{"norm": "rmsnorm", "qk_norm": true, "tie_embeddings": false, "init": "normal", "init_std_down": 0.00688, "lr_head": 0.00864, "decay_fraction": 0.577, "final_lr_fraction": 0.1, "z_loss": 1e-05, "train_tokens": 456500000, "dataset": "wikipedia_en"}
MLP neurons of a small language model. Each row is named by its layer, matrix (gate and up: input weights; down: output weights) and neuron, and shows model dimensions 0-127. Each number is 50 + 12 x the weight over its row's rms, rounded and kept within 0 to 99. A neuron's up and down rows have the sign that makes its largest values positive.
A block is one neuron, or neurons of one layer that tend to fire together. After each block is what it responds to, as a language model described it from the Wikipedia text at the highest values.

L3.gate124:39 57 49 51 71 67 50 28 53 66 64 50 50 65 37 40 28 59 62 23 73 41 63 61 70 64 45 56 46 42 48 39 41 72 35 43 53 49 41 34 31 52 50 37 50 49 53 33 64 60 54 38 35 57 65 38 53 46 68 50 60 24 45 38 38 66 37 55 66 46 68 38 42 51 41 49 59 47 47 49 48 46 39 72 39 49 59 36 36 60 49 39 39 51 45 49 49 28 55 19 59 46 51 56 39 43 34 52 53 70 74 28 59 41 27 24 54 37 51 59 54 36 39 50 47 51 37 62
L3.up124:46 49 71 47 47 53 71 47 61 45 39 41 44 46 57 62 47 71 51 44 28 44 47 50 39 55 40 49 56 47 51 48 52 37 47 56 39 66 45 28 49 34 62 69 57 37 49 57 67 53 54 51 49 62 54 44 46 73 63 28 52 45 69 41 40 56 57 53 63 33 52 65 35 50 61 35 71 67 61 57 31 69 43 50 29 50 47 56 43 42 68 37 49 48 63 61 33 72 39 45 44 61 30 41 59 49 49 62 46 58 45 53 51 58 77 40 51 50 70 31 51 56 54 53 38 49 44 75
L3.down124:18 69 70 56 39 36 58 38 31 48 55 48 64 60 53 71 59 64 51 64 30 40 38 57 22 55 57 51 43 66 40 68 55 54 25 61 59 53 68 48 65 30 51 77 46 54 59 34 57 42 41 47 46 44 32 67 34 72 52 53 57 54 64 58 56 57 44 51 38 43 50 44 55 58 35 58 52 62 58 45 29 44 59 39 50 44 55 50 46 67 43 46 39 54 77 52 53 62 49 52 37 54 26 49 43 30 56 19 56 51 40 46 45 30 59 60 45 71 70 59 49 39 54 56 38 37 61 71
L3.gate281:48 42 29 44 33 41 67 37 60 55 49 52 43 54 46 58 41 36 53 72 61 39 53 56 41 48 71 58 47 28 44 51 40 51 58 34 56 40 46 56 44 41 45 64 63 48 55 50 57 62 23 50 43 50 52 30 51 64 56 29 70 43 46 59 57 60 39 27 44 51 40 47 62 52 66 36 73 74 50 47 57 59 53 65 48 58 44 51 54 44 63 47 42 57 28 35 29 38 69 45 35 49 64 63 56 47 67 57 32 59 34 73 51 72 53 66 65 71 60 39 27 48 42 36 36 60 68 81
L3.up281:39 65 45 48 35 56 67 69 53 44 61 52 54 67 56 53 49 49 49 72 45 83 44 59 34 53 65 52 44 25 56 43 65 57 56 46 55 52 35 54 47 48 48 70 19 49 60 53 44 63 43 45 50 66 41 66 42 59 49 54 62 32 46 25 64 42 35 46 61 43 47 46 71 49 37 44 41 74 61 66 62 41 49 31 51 30 47 56 61 55 56 40 45 61 66 47 50 55 49 47 65 86 56 42 40 45 74 49 33 77 48 43 66 62 44 72 62 45 50 50 40 54 48 75 56 30 45 57
L3.down281:56 50 39 42 45 55 63 56 65 48 47 47 51 52 42 57 51 33 45 72 48 71 69 34 61 63 45 44 51 53 49 60 59 36 39 40 57 37 32 56 55 53 61 75 45 55 59 52 31 58 35 40 49 52 40 41 38 34 38 35 53 63 51 36 43 51 32 30 50 44 59 24 66 57 22 49 60 38 45 43 59 53 57 33 38 54 62 81 52 61 48 56 50 62 65 31 63 51 55 45 61 67 42 61 52 37 57 45 44 96 47 44 46 48 60 71 25 42 58 68 37 56 61 48 32 42 54 52
L3.gate407:29 72 29 40 30 50 64 49 47 48 49 52 64 64 48 36 43 31 48 49 74 56 53 23 58 60 51 60 34 53 50 47 47 55 60 49 50 59 55 52 39 61 63 59 67 45 64 47 47 76 43 30 48 38 69 54 42 62 56 33 47 41 56 41 46 53 42 44 52 60 42 50 23 73 58 56 38 50 49 45 42 43 54 46 31 58 56 57 54 61 53 35 47 39 48 49 51 54 40 41 51 29 56 44 45 46 41 55 53 70 48 70 60 63 79 67 42 48 49 57 64 36 51 67 56 51 30 59
L3.up407:50 42 40 48 39 29 43 49 67 47 64 49 52 42 33 66 54 41 38 46 49 61 49 58 61 26 51 51 31 36 43 42 48 51 36 36 57 38 34 36 60 38 55 38 34 46 59 51 53 64 59 50 59 55 62 45 34 25 16 59 48 54 66 57 42 49 69 72 48 45 32 53 57 43 59 61 25 51 34 57 39 23 44 63 44 55 60 52 60 13 55 49 52 63 75 30 42 60 61 43 57 52 40 69 49 40 59 40 42 56 79 61 48 51 59 52 70 64 46 50 42 53 64 43 47 35 34 60
L3.down407:65 48 50 25 55 54 34 33 54 65 63 70 50 43 35 34 31 76 62 54 53 54 61 62 56 67 37 59 46 49 43 50 54 46 36 64 55 40 47 67 37 58 72 65 61 54 60 47 31 23 48 53 45 36 51 53 53 22 46 52 61 50 34 48 45 45 55 59 46 52 59 52 44 46 28 32 73 70 28 31 44 44 42 49 50 50 60 39 74 59 66 69 46 51 50 27 68 54 54 68 53 54 48 64 55 63 41 48 54 24 43 41 50 36 50 55 26 33 39 29 47 27 33 63 52 43 46 60
L3.gate674:59 53 37 40 53 54 48 43 41 56 47 50 50 43 35 73 42 46 42 33 49 41 47 41 27 74 61 40 44 60 38 64 36 56 66 33 49 37 48 40 58 39 56 57 68 46 44 54 62 70 61 60 32 63 40 32 69 51 45 50 59 27 48 25 49 50 40 42 38 28 53 53 43 45 55 51 42 56 62 76 40 50 36 42 67 47 43 45 81 57 48 33 47 35 48 42 61 38 61 33 42 52 50 63 69 52 51 30 51 09 32 34 37 51 70 57 58 67 63 55 42 38 48 35 36 51 48 50
L3.up674:65 39 33 64 58 55 53 60 27 44 59 51 53 49 36 60 38 20 35 52 42 59 57 40 42 64 52 54 39 59 60 25 53 54 52 39 54 33 53 71 49 51 59 53 41 52 56 41 46 33 47 61 65 72 44 47 43 52 43 23 51 54 59 49 53 54 40 48 53 40 77 58 56 35 33 52 50 62 60 48 78 56 71 31 61 47 62 61 59 50 61 72 30 49 43 58 60 58 61 38 40 47 48 52 72 51 59 39 48 67 57 60 50 42 46 41 64 56 45 60 29 27 30 49 42 62 61 39
L3.down674:31 36 31 54 42 34 43 50 49 21 41 58 59 45 42 72 31 35 61 66 51 47 77 35 47 53 51 40 44 74 64 32 60 63 48 24 51 46 73 42 47 51 52 55 63 60 61 51 55 54 50 62 50 46 45 60 57 62 58 66 60 50 57 45 32 33 67 49 37 39 42 56 47 53 58 50 41 72 46 68 60 46 36 62 41 49 43 76 38 51 62 66 36 53 46 40 57 49 56 30 41 52 84 63 69 40 51 40 47 57 40 51 45 55 48 30 52 63 42 48 54 41 45 54 40 49 54 47
Responds to: Mid-word subword fragments. Interior word-piece tokens following a prefix piece, mostly inside common Latinate words, such as omm in recommended/decommissioning, our in encouraged, oint in appointment.

L7.gate26:24 47 34 47 53 30 53 59 37 65 57 24 59 65 59 32 43 52 57 35 69 10 62 64 41 43 16 73 60 57 56 26 55 61 34 43 49 58 49 63 62 62 56 77 43 51 60 65 50 52 65 57 62 50 49 63 56 44 55 36 33 44 43 56 52 51 08 53 42 60 50 43 34 51 62 48 51 38 49 40 50 62 44 55 62 38 50 50 57 58 63 54 52 62 42 45 42 41 54 39 61 45 40 55 52 53 41 50 59 62 40 50 56 71 58 39 72 57 59 31 28 38 36 28 46 52 38 49
L7.up26:54 52 58 53 69 62 36 43 52 50 57 29 53 32 30 72 38 74 55 42 33 63 41 39 57 52 59 59 61 66 24 65 31 62 55 44 57 50 35 54 65 42 50 48 32 54 38 57 59 61 33 63 38 38 79 55 51 36 53 39 46 41 47 45 56 53 41 50 50 42 40 44 33 33 65 42 33 38 39 27 58 42 47 47 44 49 44 52 41 41 62 36 38 24 72 56 56 55 41 55 34 62 44 61 49 52 31 63 50 48 40 52 44 46 53 44 46 79 48 27 47 66 34 45 74 62 54 46
L7.down26:40 42 27 31 61 58 67 43 59 43 48 29 56 58 57 44 48 86 40 39 37 62 53 42 48 49 58 45 61 38 51 64 46 48 64 50 45 44 48 36 37 50 38 48 58 60 56 60 51 49 46 40 58 45 65 54 50 19 42 70 39 58 53 49 74 25 31 47 30 46 49 43 31 42 35 31 85 42 33 61 51 50 76 42 30 53 43 48 52 45 67 41 40 51 58 40 39 57 35 43 43 66 38 68 36 55 47 49 42 04 24 79 27 56 62 69 46 60 49 27 41 63 36 63 66 56 50 45
L7.gate241:45 43 46 30 31 46 41 49 42 55 39 41 30 60 71 81 52 54 57 73 70 59 42 51 42 47 67 38 55 62 50 59 41 43 58 51 44 61 40 39 40 30 39 47 51 52 61 56 64 22 43 73 54 49 36 58 63 47 37 69 51 62 41 45 53 55 62 37 60 49 45 23 55 58 41 45 47 40 53 50 57 47 47 45 54 60 47 53 49 59 70 53 31 46 40 44 58 38 52 54 80 51 44 60 35 63 56 45 54 51 31 37 55 47 78 30 64 71 53 58 67 35 30 51 47 56 62 46
L7.up241:55 46 38 61 34 42 25 54 49 43 52 60 27 42 61 60 64 26 35 45 49 55 39 55 40 62 53 56 56 42 57 52 36 43 24 50 55 44 37 50 35 55 36 34 40 50 69 34 60 49 67 68 55 48 56 40 40 35 40 51 54 65 42 38 41 47 40 59 60 69 48 34 55 45 63 38 54 53 50 47 54 48 35 63 45 47 60 44 32 48 29 46 41 60 52 49 57 63 47 47 66 30 41 66 51 67 46 48 66 54 53 57 52 39 42 36 36 51 42 35 44 14 35 19 86 44 46 61
L7.down241:71 50 51 53 45 53 43 52 49 55 58 57 37 57 54 69 34 53 58 45 61 49 30 59 53 19 40 55 49 49 38 46 51 34 34 36 44 57 25 56 26 45 45 47 43 52 58 39 49 74 23 57 53 62 53 50 58 86 66 56 49 35 46 54 60 34 28 52 51 35 50 43 33 56 48 55 39 36 22 45 51 43 44 53 43 55 61 41 61 53 36 55 43 70 42 45 74 52 43 55 70 53 58 50 46 55 53 42 57 43 55 58 66 38 42 47 41 37 41 40 38 68 48 47 59 82 44 44
L7.gate261:65 59 44 58 51 57 48 59 22 44 61 58 51 69 41 85 16 56 62 44 52 39 57 41 58 54 35 52 47 48 45 26 45 56 45 45 43 32 44 45 71 31 44 38 41 60 53 68 66 48 69 45 51 52 62 36 59 70 42 65 48 52 35 36 58 63 46 43 47 49 50 47 41 66 61 59 26 55 34 53 34 66 42 67 57 42 22 58 46 64 48 51 46 63 38 64 64 56 39 56 44 50 44 33 26 27 48 52 56 43 24 39 45 58 77 37 54 66 43 40 48 58 50 41 38 38 27 16
L7.up261:60 34 38 60 56 31 56 57 33 53 50 66 62 61 58 63 86 43 42 59 28 55 40 35 50 26 53 51 54 50 47 53 55 42 43 32 37 47 67 43 41 60 42 40 45 51 51 52 68 67 56 54 41 60 31 69 56 47 47 43 37 55 61 45 55 54 47 47 83 66 43 50 64 77 29 47 65 46 46 35 39 47 24 59 44 62 42 49 62 64 41 46 30 46 37 45 61 43 45 39 52 36 49 50 52 63 42 56 45 48 49 43 48 41 63 26 58 75 36 63 37 46 50 52 74 65 64 37
L7.down261:52 53 42 69 62 40 57 61 41 51 36 58 45 56 48 69 64 58 42 43 39 27 61 44 54 46 68 47 53 46 54 73 79 59 64 26 55 36 60 48 58 50 47 56 57 47 39 56 64 69 61 44 72 51 55 56 45 42 35 57 46 71 64 45 61 50 49 46 46 66 50 38 46 58 54 38 52 46 55 51 80 48 20 68 46 26 51 69 69 65 59 45 52 50 40 39 50 27 75 44 39 64 55 52 51 37 47 49 34 40 68 45 36 44 48 50 58 54 30 68 27 53 58 25 63 46 54 39
L7.gate694:57 53 47 73 42 51 40 59 44 77 57 54 27 46 38 71 45 42 67 45 27 53 48 57 52 66 36 37 50 58 74 47 66 33 51 23 73 61 37 56 63 64 47 76 64 59 44 28 45 29 46 43 55 49 60 75 47 40 47 64 42 46 45 39 40 60 54 38 50 43 42 44 52 44 43 67 26 55 65 47 46 40 59 57 41 16 44 56 51 62 49 51 41 65 44 56 60 70 39 63 33 33 53 61 55 43 52 32 63 39 49 41 41 45 50 31 35 62 64 64 48 32 43 45 61 43 49 59
L7.up694:66 48 45 57 65 58 42 48 64 24 48 62 73 70 64 45 27 56 66 44 48 45 56 46 47 49 42 49 46 59 63 59 79 41 15 41 28 49 59 48 57 47 50 54 54 75 51 57 43 37 46 29 48 54 24 25 40 35 25 54 42 55 57 56 37 48 52 47 61 54 33 63 52 60 33 51 47 44 52 55 60 58 59 36 54 52 33 61 69 61 49 62 17 60 60 57 79 35 53 39 24 58 53 31 45 38 57 44 40 33 59 54 46 63 65 57 56 57 36 51 34 48 44 52 48 37 48 67
L7.down694:35 45 56 47 50 47 63 49 48 37 39 56 71 46 42 40 45 45 50 44 66 39 66 85 38 41 67 44 59 56 45 38 55 48 39 46 34 70 37 60 63 57 63 44 53 48 43 46 32 65 52 56 60 62 46 48 52 73 58 55 45 63 58 33 52 78 54 61 45 71 38 26 67 23 53 49 50 46 46 62 23 55 50 50 56 52 57 42 47 45 64 51 41 39 26 56 40 48 26 62 43 50 61 27 39 44 67 45 60 05 41 48 44 40 78 47 63 32 53 50 43 45 45 31 53 45 42 39
Responds to: Mid-word continuations, table pipes. Fires on predictable middle pieces of split words, such as det-on-ated, comb-ine, Mississ-ipp-i, and on | cell separators after numbers or entries in Wikipedia tables.

L6.gate334:56 40 56 37 58 34 41 57 50 47 52 49 44 40 56 46 57 65 49 60 50 53 53 45 43 56 52 35 41 47 47 57 70 43 60 52 60 55 33 56 67 35 56 52 45 73 55 43 55 42 66 29 44 31 45 55 57 26 34 67 36 41 45 23 50 72 63 43 59 67 22 31 58 48 56 32 67 59 54 33 55 61 51 57 42 30 45 66 59 65 63 46 41 63 45 51 49 52 47 52 31 41 34 48 74 62 50 67 42 77 49 51 61 41 73 37 51 62 60 32 65 35 44 67 45 43 53 49
L6.up334:47 23 52 56 73 21 71 92 36 52 68 51 28 41 51 53 54 77 56 52 37 49 49 55 57 65 38 26 33 44 44 48 66 26 37 54 48 51 35 68 69 77 58 45 50 35 49 58 50 52 55 65 61 65 46 63 49 56 28 55 46 42 61 37 32 48 44 46 53 45 47 36 45 54 46 30 66 59 42 42 59 59 48 72 59 45 48 72 41 49 52 50 54 67 52 53 48 63 30 51 35 41 54 47 67 56 41 65 57 58 28 47 59 40 65 48 71 54 59 52 48 21 46 70 60 33 56 34
L6.down334:43 45 59 65 51 41 53 58 44 55 57 48 56 42 42 75 57 40 39 48 68 48 55 54 40 53 57 37 37 39 32 45 58 42 70 62 43 67 34 45 71 48 48 44 43 62 49 41 68 17 40 33 40 43 46 50 50 56 34 37 39 40 63 69 51 71 50 60 63 68 30 54 34 48 68 31 39 58 59 09 67 64 47 69 51 35 48 67 53 53 60 52 48 60 42 55 76 59 46 50 30 68 53 57 58 29 55 51 40 42 61 49 40 51 56 46 41 56 48 46 51 34 50 51 48 51 52 47
Responds to: Verb stems in verb position. Verbs or their first word piece where a verb is expected, mostly after to, modals, not or a subject, e.g. rest(ore), st(ay), aff(ord), be.